Weights of a small GPT-style language model, trained from scratch on English Wikipedia: 47.2M parameters, rotary positions.
MLP neurons of a small language model. Each row is named by its layer, matrix (up: input weights; down: output weights) and neuron, and shows model dimensions 64-159. Each number is 50 + 10 x the weight over its row's rms, rounded and kept within 0 to 99.
After each neuron's rows, "fires in" lists the words (lower case) most often at its 100 highest values on Wikipedia text that the model never trained on. A number after a token or word is its count.

L3.up432:56 52 46 44 56 71 56 52 53 65 38 57 41 58 43 74 49 25 38 50 49 48 47 32 43 55 54 47 54 41 76 57 46 48 45 53 46 64 57 49 33 43 48 54 45 31 61 54 39 39 49 76 54 47 47 42 69 32 62 57 62 49 37 35 56 58 61 59 38 48 40 52 43 48 43 30 53 47 56 52 29 57 50 53 59 39 40 61 62 36 41 42 55 29 49 34
L3.down432:57 34 60 45 31 27 52 62 68 44 53 38 61 57 56 57 51 41 30 60 44 51 46 47 41 54 73 55 51 33 51 55 26 59 38 40 64 34 51 41 60 41 48 64 41 53 51 51 56 51 50 41 66 48 62 63 25 46 75 71 56 64 57 50 50 59 34 47 35 28 46 48 37 43 53 43 55 57 38 35 43 33 46 63 46 58 45 51 34 51 39 41 38 50 51 53
fires in: "of" 31, "kopp" 4, "five" 4, "walnut" 4, "qalqilya" 4, "all" 4

L5.up870:51 41 57 44 40 46 48 59 40 45 43 60 48 49 50 62 48 41 70 41 39 51 52 57 55 52 47 55 50 49 46 51 41 56 58 71 37 46 42 90 61 45 49 54 44 62 51 58 60 59 78 47 47 59 31 51 41 44 45 30 49 44 44 44 57 61 44 46 57 69 71 52 45 30 52 60 61 54 32 53 52 51 70 55 55 71 46 60 57 48 74 37 40 66 58 49
L5.down870:43 48 32 53 67 56 55 50 63 77 38 53 36 62 56 62 33 50 47 58 45 48 54 45 53 48 42 58 30 55 48 46 57 53 52 52 47 42 60 55 47 41 48 66 32 56 47 42 55 57 63 61 40 50 32 47 50 44 51 49 60 54 52 39 24 56 38 43 56 48 38 52 69 35 44 44 59 23 51 46 52 50 64 51 39 39 58 49 36 46 49 51 72 50 49 47
fires in: "born" 36, "built" 17, "year" 5

L3.up165:39 55 54 43 48 63 60 61 41 48 48 35 52 50 49 67 51 45 49 45 56 60 40 43 46 61 55 59 47 51 60 60 48 38 54 33 50 59 56 55 52 59 44 40 47 54 44 56 52 68 51 44 54 49 53 58 72 36 45 55 40 53 49 43 60 41 29 35 57 58 40 49 33 54 60 49 63 52 67 55 25 52 50 53 51 46 58 57 66 48 57 59 56 44 42 39
L3.down165:39 55 42 36 50 58 59 55 60 55 52 65 28 45 45 41 48 31 45 44 55 52 44 60 56 59 52 57 59 72 51 56 62 52 46 34 64 35 48 63 48 52 59 51 69 50 35 43 38 45 63 56 51 33 56 55 55 48 64 44 51 44 50 58 54 42 52 36 50 45 58 37 34 69 74 50 62 53 68 69 45 64 49 48 51 52 55 40 59 58 55 58 57 58 47 44
fires in: "of" 70, "in" 12, "per" 9, "to" 4

L5.up24:45 46 55 42 45 45 40 42 47 51 53 50 38 53 55 56 45 44 49 33 50 54 54 53 43 76 55 47 54 35 57 82 43 50 38 52 56 62 57 53 65 48 34 39 44 42 67 48 63 64 73 61 48 69 30 57 46 46 33 58 51 46 47 32 49 54 22 62 54 46 50 38 53 44 61 57 51 56 55 52 46 57 53 55 50 38 57 59 41 45 47 33 53 55 48 48
L5.down24:45 44 34 76 60 47 37 57 44 56 58 61 42 45 50 44 37 54 52 69 60 60 57 46 39 38 44 49 50 41 40 44 54 38 44 29 65 48 36 47 36 35 61 38 32 35 47 56 75 62 38 38 53 25 52 49 54 57 68 24 43 52 53 44 47 58 48 43 34 53 49 52 41 49 37 53 52 46 57 44 48 42 54 46 56 55 55 47 33 50 62 55 50 43 49 53
fires in: "born" 27, "of" 14, "designed" 8, "al" 7, "located" 7

L3.up1068:49 54 43 48 49 56 60 72 58 72 45 52 50 61 42 66 48 41 55 45 63 54 64 39 34 84 43 40 49 51 76 38 74 52 53 56 54 50 52 46 36 62 49 53 55 27 39 41 62 46 39 73 60 39 71 44 64 38 58 55 42 47 45 57 66 47 30 53 61 59 41 41 61 50 42 28 56 56 59 61 34 58 51 53 51 50 61 39 59 47 40 50 65 47 46 43
L3.down1068:41 34 51 25 65 40 46 45 53 43 48 44 47 57 56 63 61 33 43 68 46 59 42 42 45 65 48 64 56 56 56 56 52 65 47 55 54 53 58 64 40 60 42 42 63 34 43 47 49 47 43 72 58 59 57 43 55 29 51 83 41 47 59 47 49 42 37 61 50 47 52 36 42 42 57 50 56 55 47 63 34 22 48 61 51 38 40 65 45 33 31 52 52 57 39 49
fires in: "of" 75, "and" 8, "the" 7, "for" 4

L3.up530:56 55 51 50 57 38 54 70 60 50 62 56 54 50 52 40 51 55 48 46 49 60 53 59 39 58 49 48 36 48 48 47 59 37 41 49 41 59 35 52 39 52 60 51 41 28 51 52 44 55 55 61 51 53 42 38 33 33 41 51 37 50 42 57 45 53 47 42 51 50 58 48 62 46 67 49 51 55 65 51 42 46 52 60 49 44 62 50 58 43 70 44 75 63 51 60
L3.down530:35 51 60 43 65 51 69 56 55 51 47 54 54 50 41 40 50 47 49 53 52 51 64 38 53 44 53 47 47 29 53 70 57 51 52 76 38 64 59 50 52 55 55 51 33 34 57 39 57 54 38 45 58 61 39 17 56 55 43 60 44 59 57 42 29 34 61 59 45 54 56 20 59 34 48 43 38 39 54 55 37 46 57 54 59 43 55 51 64 58 70 47 68 74 51 58
fires in: "with" 46, "by" 7, "through" 7, "via" 6, "to" 5, "linfield" 5

L3.up761:57 53 54 56 55 66 64 53 62 69 45 61 65 56 38 55 49 50 47 55 59 60 56 54 41 52 57 37 42 35 78 46 45 47 56 54 52 46 33 48 38 46 46 45 43 44 54 33 51 45 48 68 52 37 49 58 73 33 56 63 35 52 53 62 47 43 43 52 49 49 45 40 69 43 49 25 42 58 57 47 42 58 49 51 52 56 57 63 75 51 52 48 40 56 48 26
L3.down761:51 46 53 43 53 47 56 69 68 37 47 47 58 62 53 62 48 38 49 66 38 68 32 44 40 44 48 62 49 45 64 57 49 46 50 52 54 59 48 51 66 62 62 68 31 36 41 44 59 55 44 74 58 34 56 53 63 42 38 55 32 57 48 41 53 47 29 60 38 57 47 53 62 38 62 64 52 55 48 49 46 34 46 57 52 47 51 63 54 32 31 56 37 44 49 56
fires in: "the" 41, "of" 13, "a" 9, "rizing" 5

L3.up6:42 58 52 53 42 71 47 42 53 54 62 57 58 35 33 57 54 58 56 40 36 55 64 57 48 54 43 48 56 74 75 60 34 32 56 38 38 53 54 62 55 59 54 51 42 36 46 54 52 47 59 45 45 51 45 85 55 45 42 37 35 55 49 24 60 58 45 44 54 56 63 36 37 57 54 51 65 49 66 51 51 69 46 43 41 64 46 38 44 43 58 43 65 51 44 37
L3.down6:37 57 52 54 43 51 55 51 55 57 53 53 53 48 45 62 37 45 62 32 50 62 45 55 75 59 37 47 40 67 62 55 52 47 43 46 61 48 64 62 32 58 61 62 33 47 29 53 31 54 57 51 45 44 42 55 59 46 43 42 50 43 50 34 50 35 64 53 56 40 44 35 35 70 52 40 62 29 47 50 58 56 51 51 49 60 47 51 51 48 55 52 51 49 59 62
fires in: "two" 44, "three" 18, "various" 12, "several" 7, "both" 5

L6.up1160:40 56 52 48 65 51 70 44 49 41 58 65 54 44 39 49 46 35 44 51 36 62 57 79 53 56 45 60 55 54 65 56 57 51 54 60 65 64 56 60 50 59 57 51 26 41 41 62 58 77 38 61 45 43 39 70 47 51 50 43 51 42 41 48 61 50 43 46 50 45 56 35 27 51 45 41 58 57 51 50 45 50 50 58 48 53 55 39 42 41 39 57 50 41 55 50
L6.down1160:74 52 39 44 38 63 53 60 47 64 50 56 46 45 41 44 63 59 47 37 60 43 44 55 77 53 43 37 47 48 66 54 56 53 29 49 58 50 52 50 44 37 41 39 33 56 43 40 50 57 61 42 39 41 43 60 58 60 53 45 66 48 46 34 44 51 67 46 44 45 48 45 53 53 55 39 47 35 54 39 47 77 43 56 41 52 56 49 64 75 45 55 42 65 49 64
fires in: "and" 34, "other" 11, "extorquens" 7, "various" 4, "both" 4

L3.up1272:62 58 40 50 51 58 53 72 54 53 64 39 67 57 44 40 58 53 61 44 26 59 56 59 38 50 44 39 42 31 38 52 57 44 47 48 43 57 35 42 36 55 41 50 47 38 52 38 67 70 53 50 33 49 53 47 43 49 55 60 61 41 41 58 51 61 41 37 58 51 57 49 47 56 52 58 77 57 69 45 26 41 55 58 51 40 40 43 43 62 50 53 60 54 38 53
L3.down1272:49 60 52 43 52 62 64 49 51 46 39 34 60 62 48 64 36 55 60 37 52 64 46 46 42 31 41 50 48 40 39 59 38 64 49 55 45 60 44 52 62 49 50 36 56 10 58 37 60 54 67 37 50 51 32 31 29 47 68 54 46 59 49 38 54 40 44 58 59 56 47 45 56 64 61 69 50 26 41 46 67 53 52 40 40 52 47 48 49 41 51 61 45 54 54 65
fires in: "to" 57, "via" 13, "between" 11, "by" 9

L3.up274:46 60 55 49 58 49 41 60 53 56 57 41 62 75 37 48 52 42 36 57 60 64 51 46 27 54 52 46 37 45 49 45 45 57 43 51 54 67 40 68 33 47 43 60 46 34 70 38 58 52 45 52 60 44 63 56 43 41 39 52 53 48 45 45 46 64 56 48 41 50 68 50 68 47 53 37 65 61 44 60 50 53 59 60 50 39 53 48 35 51 44 35 78 50 51 53
L3.down274:40 54 43 57 46 57 64 45 53 45 28 43 45 57 44 37 48 53 66 47 50 40 62 47 42 42 63 74 52 35 39 63 51 47 44 42 28 34 58 64 49 43 65 40 64 59 49 39 77 39 44 52 61 56 43 43 31 63 47 51 53 59 53 53 59 44 58 47 57 52 43 42 72 67 62 33 39 55 50 51 53 50 39 36 67 58 51 66 61 58 62 55 46 59 69 58
fires in: "with" 36, "and" 29, "following" 20, "via" 6

L5.up1367:56 59 56 54 72 51 47 50 45 66 46 62 39 61 27 43 46 53 44 32 62 53 55 61 54 53 54 45 46 50 49 56 46 51 49 59 53 56 51 39 43 64 55 48 44 42 52 56 62 59 48 60 52 26 45 51 61 36 45 17 56 44 58 39 50 70 37 42 31 46 47 54 33 58 55 42 72 72 65 66 35 54 63 43 69 50 50 46 52 39 42 51 41 53 57 44
L5.down1367:47 59 52 38 52 58 54 63 35 56 54 46 53 47 51 66 44 72 48 43 40 65 54 34 42 49 71 56 62 49 54 46 39 43 46 55 55 69 39 57 49 50 40 48 37 52 40 64 55 50 41 54 68 50 53 56 50 53 68 38 53 51 54 42 58 37 53 42 26 37 65 54 52 43 52 48 51 52 44 32 33 57 63 41 77 58 62 58 40 42 46 62 61 64 58 51
fires in: "where" 30, "other" 9, "which" 9, "same" 9, "whom" 7

L3.up491:42 38 49 33 52 73 48 58 61 65 54 32 51 58 35 55 52 34 45 40 50 59 50 53 52 56 50 47 45 38 48 48 64 53 45 65 48 58 55 39 59 66 56 43 43 47 48 59 36 58 46 52 53 39 48 40 47 61 43 46 61 36 38 36 71 59 23 37 47 48 36 51 39 70 52 45 41 54 63 51 44 49 52 59 51 50 42 53 71 28 39 59 44 49 53 36
L3.down491:37 45 57 48 52 57 38 62 38 28 56 38 57 65 52 56 34 38 50 60 46 44 56 44 34 35 42 43 42 57 49 39 50 71 62 65 54 51 65 55 44 69 53 47 46 50 51 48 69 41 48 43 58 40 53 54 41 64 53 47 51 43 56 40 70 47 55 59 60 49 51 56 60 43 64 58 37 51 48 42 53 59 47 46 60 47 43 48 58 46 41 43 56 58 50 62
fires in: "united" 61, "new" 15

L6.up455:45 58 43 50 65 59 54 58 59 37 46 63 44 50 48 58 49 29 68 47 37 46 50 46 53 57 43 56 34 48 39 38 63 47 57 53 54 57 20 58 52 48 44 44 46 52 55 40 38 56 50 59 56 64 46 51 58 43 44 37 41 42 53 58 48 61 47 48 65 45 61 64 37 32 41 61 56 64 59 59 30 53 38 65 56 35 63 62 70 31 58 39 44 47 48 36
L6.down455:57 32 53 56 60 42 49 68 53 52 48 38 51 62 64 46 56 41 58 52 53 43 27 41 53 45 27 50 51 50 51 52 45 45 50 35 57 41 59 52 43 54 55 51 52 55 44 45 63 51 51 59 69 51 39 48 25 50 54 72 43 47 47 47 54 54 34 62 65 37 45 51 37 53 53 56 58 34 35 50 35 50 38 42 56 46 54 57 53 66 29 42 68 64 42 35
fires in: "first" 28, "second" 11, "new" 8, "daugava" 6, "last" 5

L3.up1406:52 65 61 56 40 69 65 64 72 47 57 42 49 49 30 47 54 38 53 52 37 44 61 42 41 45 45 59 28 35 57 51 72 50 35 50 42 66 38 58 38 57 45 51 47 36 65 40 50 62 40 56 58 47 47 69 36 42 62 64 42 53 60 48 43 43 48 42 38 60 42 38 63 38 51 50 60 54 56 55 47 43 37 53 51 48 46 41 44 43 48 40 71 52 48 68
L3.down1406:38 54 55 64 62 40 56 31 54 59 47 56 49 42 44 17 52 62 54 44 68 48 37 28 46 52 65 57 50 58 32 41 59 63 12 69 47 61 52 61 47 45 49 39 59 40 51 28 46 52 44 45 50 62 46 53 18 61 50 58 43 57 60 45 44 59 55 58 59 48 61 51 52 56 55 41 61 31 50 48 60 47 53 32 53 68 50 36 63 66 51 49 49 37 59 50
fires in: "with" 30, "being" 21, "be" 17, "to" 9, "receiving" 6

L3.up47:32 64 57 41 66 54 61 56 49 48 48 49 49 49 67 51 49 41 36 29 47 64 51 58 46 53 38 60 45 66 52 59 43 27 34 53 36 56 65 67 47 47 40 38 52 48 57 56 45 64 62 41 60 85 42 70 36 30 51 46 41 53 48 33 59 46 43 44 51 56 48 50 46 38 68 56 64 44 50 50 41 50 49 57 52 45 36 45 50 47 58 59 47 38 59 44
L3.down47:37 67 33 48 47 55 45 46 75 61 40 53 40 42 45 50 63 39 53 28 42 60 59 48 45 59 46 48 56 61 57 68 60 55 33 43 45 61 49 63 52 39 55 62 53 47 48 51 53 43 59 65 53 49 54 61 56 44 58 53 46 45 40 46 59 33 57 36 46 63 49 46 44 60 62 44 49 55 46 65 54 49 30 57 51 42 51 29 51 52 41 58 40 59 57 38
fires in: "of" 97

L11.up1064:54 45 55 48 44 41 51 50 65 58 49 52 66 60 51 48 39 43 49 41 48 47 64 74 42 71 54 50 41 38 59 57 59 58 48 48 45 49 47 47 42 51 44 41 53 47 55 46 54 33 48 52 54 50 33 45 44 41 54 38 51 37 56 70 55 41 47 45 53 67 38 49 60 31 56 53 55 53 47 49 62 63 39 50 50 47 56 43 48 46 46 53 64 48 51 69
L11.down1064:53 52 47 61 45 52 41 55 26 53 48 44 38 45 43 34 59 56 33 57 57 58 52 38 40 36 64 41 61 45 57 38 54 52 56 54 52 42 62 37 45 48 44 33 66 55 53 50 35 42 60 53 60 38 43 22 54 50 38 65 47 47 61 48 57 62 54 53 55 56 45 64 56 62 47 55 38 34 59 67 27 27 49 52 45 56 45 51 43 77 54 42 55 52 58 40
fires in: "to" 24, "at" 14, "has" 9, "of" 8, "also" 4

L3.up264:49 62 40 43 46 53 79 62 64 70 58 24 45 65 38 52 47 47 41 53 46 60 47 66 36 68 49 46 51 40 77 64 49 42 47 73 46 53 59 47 45 58 35 55 46 52 60 55 39 59 47 52 46 43 36 42 44 45 44 62 44 41 55 37 42 45 61 38 53 58 54 50 46 53 54 66 52 51 62 54 34 47 59 62 51 48 47 42 58 50 50 63 55 48 46 51
L3.down264:56 42 50 49 50 66 68 67 69 49 42 42 38 40 49 58 34 42 33 48 46 47 49 54 43 44 49 55 49 56 44 54 40 66 44 40 51 49 34 59 49 46 58 64 49 63 59 63 51 61 45 49 54 28 39 50 54 47 52 54 53 41 56 39 48 77 50 38 53 53 41 49 64 54 51 60 42 49 61 52 52 46 51 53 48 45 52 29 39 53 40 21 55 17 58 55
fires in: "in" 18, "to" 16, "and" 11, "for" 10, "hold" 8, "of" 7

L3.up693:47 49 53 44 59 65 59 45 58 62 53 50 42 51 41 64 47 55 40 45 49 68 68 57 50 57 52 38 34 55 58 73 64 46 58 32 51 54 54 58 49 61 65 46 52 57 50 45 38 63 64 63 40 43 50 47 65 48 37 58 59 53 41 55 75 51 33 43 53 55 57 54 48 60 51 38 49 59 62 51 44 49 72 66 54 35 36 47 52 47 60 51 62 24 49 45
L3.down693:57 51 46 57 47 46 56 41 59 37 52 72 38 49 50 51 60 30 42 39 68 52 56 58 50 53 38 60 57 57 53 48 57 31 61 58 52 50 54 35 18 52 69 49 59 48 54 59 63 45 48 60 39 29 55 64 60 34 43 51 60 33 56 61 62 20 41 41 59 61 43 31 43 38 66 43 54 69 57 48 69 57 60 40 62 47 46 24 48 46 49 53 55 46 53 53
fires in: "of" 46, "in" 33, "for" 10, "into" 4

L3.up954:38 57 55 35 79 42 54 47 34 31 60 55 42 59 46 50 51 57 56 50 42 48 51 62 47 58 56 35 60 52 29 50 61 37 36 40 35 61 49 48 39 54 56 44 36 54 66 56 70 67 60 51 60 44 65 62 61 70 45 50 54 46 37 49 55 76 49 53 36 47 75 49 37 50 56 29 73 60 33 54 52 43 53 51 54 51 43 39 39 38 63 52 70 57 67 39
L3.down954:57 55 65 47 70 46 60 37 45 34 34 59 50 54 47 51 47 54 62 50 51 52 58 57 48 49 50 62 69 44 35 49 54 38 44 54 46 69 67 45 45 38 49 54 41 46 63 72 33 61 86 51 59 47 60 57 47 48 43 56 52 56 51 51 38 42 36 54 51 36 47 64 40 63 52 48 50 45 49 27 58 39 42 41 61 58 52 32 51 58 69 49 48 51 56 47
fires in: "there" 54, "where" 35, "what" 4

L3.up460:59 52 56 56 52 66 68 45 59 55 43 66 47 53 39 69 44 42 38 61 65 62 61 40 49 56 50 37 43 49 72 60 52 51 50 53 48 47 46 47 43 64 37 51 48 51 45 60 39 50 64 65 38 38 48 52 50 43 39 57 33 38 60 46 51 51 55 45 58 54 58 56 42 53 66 53 49 54 56 47 46 62 59 48 54 39 46 52 65 45 48 38 58 30 42 48
L3.down460:69 41 60 47 41 44 42 50 75 45 37 49 44 65 51 68 44 36 54 34 42 39 49 61 39 67 66 61 55 75 59 43 38 37 59 51 43 43 48 57 41 56 67 51 66 43 42 61 58 46 61 55 48 49 56 55 64 58 56 64 44 37 50 46 60 55 33 38 55 67 45 43 62 43 57 62 59 36 58 51 48 27 44 45 56 50 52 57 55 47 46 61 56 47 44 51
fires in: "of" 47, "all" 20, "for" 16, "from" 6

L3.up1291:23 58 49 45 54 59 54 68 51 58 60 54 53 50 50 53 40 44 35 43 51 61 63 38 28 56 47 57 56 63 39 61 55 44 58 41 58 57 71 55 43 54 41 46 41 42 61 43 55 60 68 49 47 71 54 68 46 44 32 37 51 45 44 32 67 43 41 41 45 54 47 45 61 32 64 41 68 59 59 53 38 48 59 57 47 37 52 37 38 47 56 43 48 33 57 31
L3.down1291:57 58 36 54 33 46 41 50 44 49 49 51 61 58 45 47 42 55 56 39 48 50 51 55 71 60 46 51 56 46 53 48 56 41 49 52 46 49 56 51 50 58 63 65 60 50 29 54 39 57 49 48 50 36 47 57 53 35 39 54 81 39 58 49 37 55 58 57 42 54 45 53 52 74 43 35 52 36 56 53 66 71 40 68 51 52 74 41 62 50 36 54 49 52 55 54
fires in: "of" 96

L3.up218:55 64 63 49 58 44 58 51 43 43 51 62 48 35 36 55 30 55 57 54 59 44 60 51 55 47 39 39 38 51 59 49 50 52 42 53 78 49 47 35 46 52 35 63 38 33 57 36 57 74 43 46 49 37 58 65 45 55 44 51 61 52 57 39 62 44 63 48 47 49 44 37 65 46 38 33 70 57 49 54 65 72 52 46 52 41 43 49 33 47 45 47 50 45 42 65
L3.down218:60 67 47 43 56 41 59 58 53 41 36 49 60 62 48 56 40 33 48 60 53 60 67 67 57 54 47 40 47 65 35 44 62 54 70 55 46 51 55 59 42 71 40 53 67 52 62 40 47 38 60 32 51 58 52 72 53 43 55 53 53 34 51 55 53 61 30 66 60 39 51 42 56 49 49 64 45 54 58 35 51 34 50 64 69 41 78 35 67 28 50 50 46 40 42 24
fires in: "she" 42, "he" 17, "which" 5, "i" 5, "where" 4

L3.up946:50 49 53 42 52 53 64 42 49 55 51 54 44 48 46 60 45 47 54 42 42 53 65 63 45 39 47 42 55 61 62 60 45 56 33 44 51 57 47 43 44 48 39 49 36 53 55 40 49 52 51 68 49 36 59 52 70 39 53 45 65 37 49 38 59 71 65 52 26 35 30 38 34 54 52 22 57 67 47 54 56 66 45 57 67 34 51 36 39 43 44 48 48 31 75 52
L3.down946:74 59 54 46 65 52 58 47 47 52 37 53 59 57 45 48 48 50 41 50 56 56 59 59 48 45 34 49 60 72 44 52 43 49 41 49 59 69 57 45 53 49 50 56 40 45 53 42 46 53 66 46 53 52 38 58 41 39 41 52 57 47 49 57 46 52 55 60 35 39 69 35 37 62 36 36 53 64 43 35 57 63 53 61 79 60 65 34 47 41 24 39 43 39 61 62
fires in: "who" 28, "where" 22, "which" 17, "whom" 10, "same" 6, "what" 4

L3.up401:58 59 62 43 65 55 73 80 43 42 56 45 56 57 66 61 46 49 43 41 34 64 62 49 48 57 54 50 61 58 64 50 66 50 46 50 38 57 45 48 39 48 40 36 47 53 60 52 59 37 56 47 55 59 60 86 57 34 34 48 38 44 39 29 67 51 48 44 51 59 38 46 45 36 38 26 71 52 43 53 50 68 62 56 61 47 50 48 64 52 60 37 53 45 70 42
L3.down401:58 33 42 39 65 44 56 63 34 51 36 41 38 64 35 57 53 55 34 54 42 50 45 41 50 56 50 50 55 39 58 52 51 57 46 40 41 48 39 57 39 51 57 49 46 29 42 52 32 51 37 73 41 55 37 66 51 36 30 61 50 51 38 44 43 34 62 44 45 48 42 54 49 52 51 36 64 47 40 57 37 51 50 62 62 61 77 65 46 41 32 40 47 42 66 47
fires in: "of" 52, "when" 24, "which" 14, "where" 6

L3.up883:43 48 48 42 50 66 57 56 31 61 48 39 61 55 55 60 54 37 63 35 59 50 43 51 48 48 46 45 28 47 44 59 61 51 54 52 60 68 56 49 49 62 50 40 61 38 51 62 64 57 58 60 49 46 51 48 55 42 46 40 52 45 50 49 51 67 37 47 65 53 34 59 36 53 48 45 58 53 68 56 40 36 63 63 52 56 41 38 66 40 48 56 56 35 50 48
L3.down883:51 49 50 49 46 71 46 49 37 38 43 67 43 75 54 62 39 46 58 40 58 70 44 29 40 34 35 56 60 51 65 47 42 42 43 56 57 58 53 51 59 44 49 52 38 36 63 52 58 31 42 52 41 45 57 59 49 47 28 47 50 38 56 49 42 40 54 67 54 60 38 43 64 28 57 64 50 44 42 46 58 45 46 33 64 39 40 41 52 47 40 40 42 50 61 52
fires in: "united" 42, "mid" 15, "late" 12, "early" 10, "mcelroy" 5

L6.up5:40 51 48 49 36 56 33 53 59 55 53 58 54 58 44 66 46 42 59 51 39 48 51 55 39 48 50 58 46 41 64 54 50 36 49 37 91 63 50 56 40 63 48 57 27 45 57 56 42 60 64 55 74 43 53 66 46 17 66 49 55 46 17 47 64 46 43 26 54 50 54 39 52 56 63 47 46 46 55 51 47 41 53 55 52 51 65 57 65 44 61 55 68 31 46 61
L6.down5:50 66 60 54 63 42 48 65 30 56 71 42 46 42 48 53 49 54 58 57 45 41 58 56 56 43 33 42 59 45 42 41 73 53 59 55 54 36 62 52 42 35 56 42 47 50 44 51 54 41 52 36 53 49 68 34 50 51 48 56 55 49 54 44 55 46 61 56 54 58 44 49 55 60 46 53 60 30 59 40 54 62 42 51 39 57 67 60 42 94 42 52 41 55 52 41
fires in: "to" 29, "one" 9, "among" 7, "half" 4, "throughout" 4

L6.up346:45 60 55 46 74 44 41 65 52 44 58 37 33 58 46 47 46 54 66 55 39 51 52 52 55 48 48 31 46 48 47 51 61 36 63 47 65 59 17 66 44 49 41 49 50 44 42 56 50 40 48 65 28 39 65 53 67 58 46 43 45 48 46 51 60 62 40 49 45 64 52 62 35 42 51 55 45 52 59 61 27 60 74 51 50 39 46 51 26 50 60 43 47 53 43 40
L6.down346:53 52 57 52 47 44 61 52 47 43 46 33 48 63 51 30 57 54 43 47 53 49 53 36 22 67 41 41 49 74 58 56 52 77 61 47 46 44 52 47 54 48 39 53 60 58 44 48 43 51 63 60 39 63 35 35 28 31 52 69 28 54 46 44 49 37 44 36 33 51 43 50 66 55 51 39 51 48 46 36 57 55 54 65 58 57 50 49 45 75 51 63 56 49 65 44
fires in: "first" 23, "s" 10, "second" 7, "other" 6, "current" 5, "third" 4

L3.up940:30 57 79 54 48 43 52 55 48 50 60 52 47 46 57 59 38 59 25 50 67 60 58 65 48 50 46 60 28 32 47 50 45 44 35 54 38 65 29 46 39 64 40 53 34 42 58 29 60 56 52 65 65 52 55 57 37 52 58 53 35 48 48 55 57 42 47 42 56 44 44 34 53 40 60 59 42 67 64 51 46 47 39 56 49 42 50 41 62 47 56 50 63 35 43 36
L3.down940:27 46 43 63 50 53 53 42 53 52 55 46 62 37 44 47 65 54 52 49 46 70 56 53 37 43 45 54 37 49 44 34 50 60 48 51 72 67 42 62 51 71 45 71 30 40 45 32 52 63 38 61 58 50 49 43 56 67 50 56 48 44 43 64 53 40 54 45 64 63 43 40 67 45 63 54 43 47 51 58 32 33 50 53 64 57 53 43 75 46 47 56 48 55 33 43
fires in: "of" 28, "in" 11, "to" 7, "upon" 5, "for" 5, "linfield" 5

L3.up556:41 66 57 40 62 66 46 72 54 44 51 60 50 62 37 46 46 31 37 45 54 61 63 44 35 55 55 48 48 77 66 59 51 41 35 40 50 66 65 64 32 41 48 34 43 40 70 45 44 71 73 45 65 81 56 66 59 46 57 63 45 54 35 37 39 49 24 39 46 48 35 46 73 34 52 41 63 51 40 55 51 57 46 51 57 37 47 46 59 52 54 50 56 51 60 38
L3.down556:56 55 50 59 34 44 32 49 55 35 48 68 59 60 33 47 50 48 55 32 40 52 59 41 70 50 40 44 49 38 73 51 45 45 41 56 49 51 58 60 40 43 69 61 40 40 34 42 42 67 60 56 51 61 61 75 57 28 44 47 68 42 45 51 38 41 60 48 42 65 49 38 56 69 66 42 55 49 43 59 62 56 38 59 64 58 65 39 58 53 52 58 63 55 57 53
fires in: "of" 100

L3.up833:29 64 65 50 46 58 51 54 50 50 51 60 68 68 18 54 57 42 53 59 56 72 66 75 50 69 55 44 43 56 50 73 52 43 47 48 75 59 39 62 48 47 47 53 41 44 51 64 70 59 50 62 50 55 37 59 49 48 55 37 23 42 42 50 74 51 42 36 45 63 66 52 51 44 67 48 55 54 55 52 53 51 39 49 45 39 62 44 44 46 36 48 52 50 38 53
L3.down833:54 44 55 57 46 39 43 41 28 60 46 60 33 53 42 41 51 52 61 45 66 47 40 52 62 30 51 62 58 43 45 35 38 42 70 59 52 53 54 33 50 56 42 48 41 42 31 53 54 60 58 58 46 49 36 49 43 46 37 53 45 61 47 60 52 56 49 59 73 39 28 40 50 46 65 55 52 48 37 32 60 51 37 41 56 58 48 60 54 53 53 50 49 45 55 67
fires in: "to" 52, "of" 20, "from" 10, "by" 5, "in" 5

L5.up1393:50 66 60 50 51 70 61 53 50 68 50 38 49 56 35 40 40 43 50 50 37 56 35 51 46 56 35 37 31 39 57 69 49 27 48 50 53 66 41 36 43 59 48 43 48 35 71 41 69 46 43 44 42 39 34 55 51 43 54 55 59 50 39 67 37 44 64 51 40 67 50 42 75 50 63 45 60 51 63 50 45 47 50 57 38 56 54 49 26 49 32 49 49 55 61 28
L5.down1393:42 52 54 55 49 61 52 54 57 50 48 60 35 63 60 45 46 48 64 47 50 42 59 61 39 50 68 48 50 46 47 59 48 50 64 63 49 44 50 45 39 57 50 63 51 50 42 63 41 74 61 60 29 49 39 33 31 51 60 61 67 36 28 38 59 40 58 51 45 41 41 49 67 65 70 59 49 32 54 60 41 35 47 62 24 37 59 39 55 72 55 44 51 48 60 54
fires in: "to" 62, "a" 11, "into" 7, "be" 7, "of" 6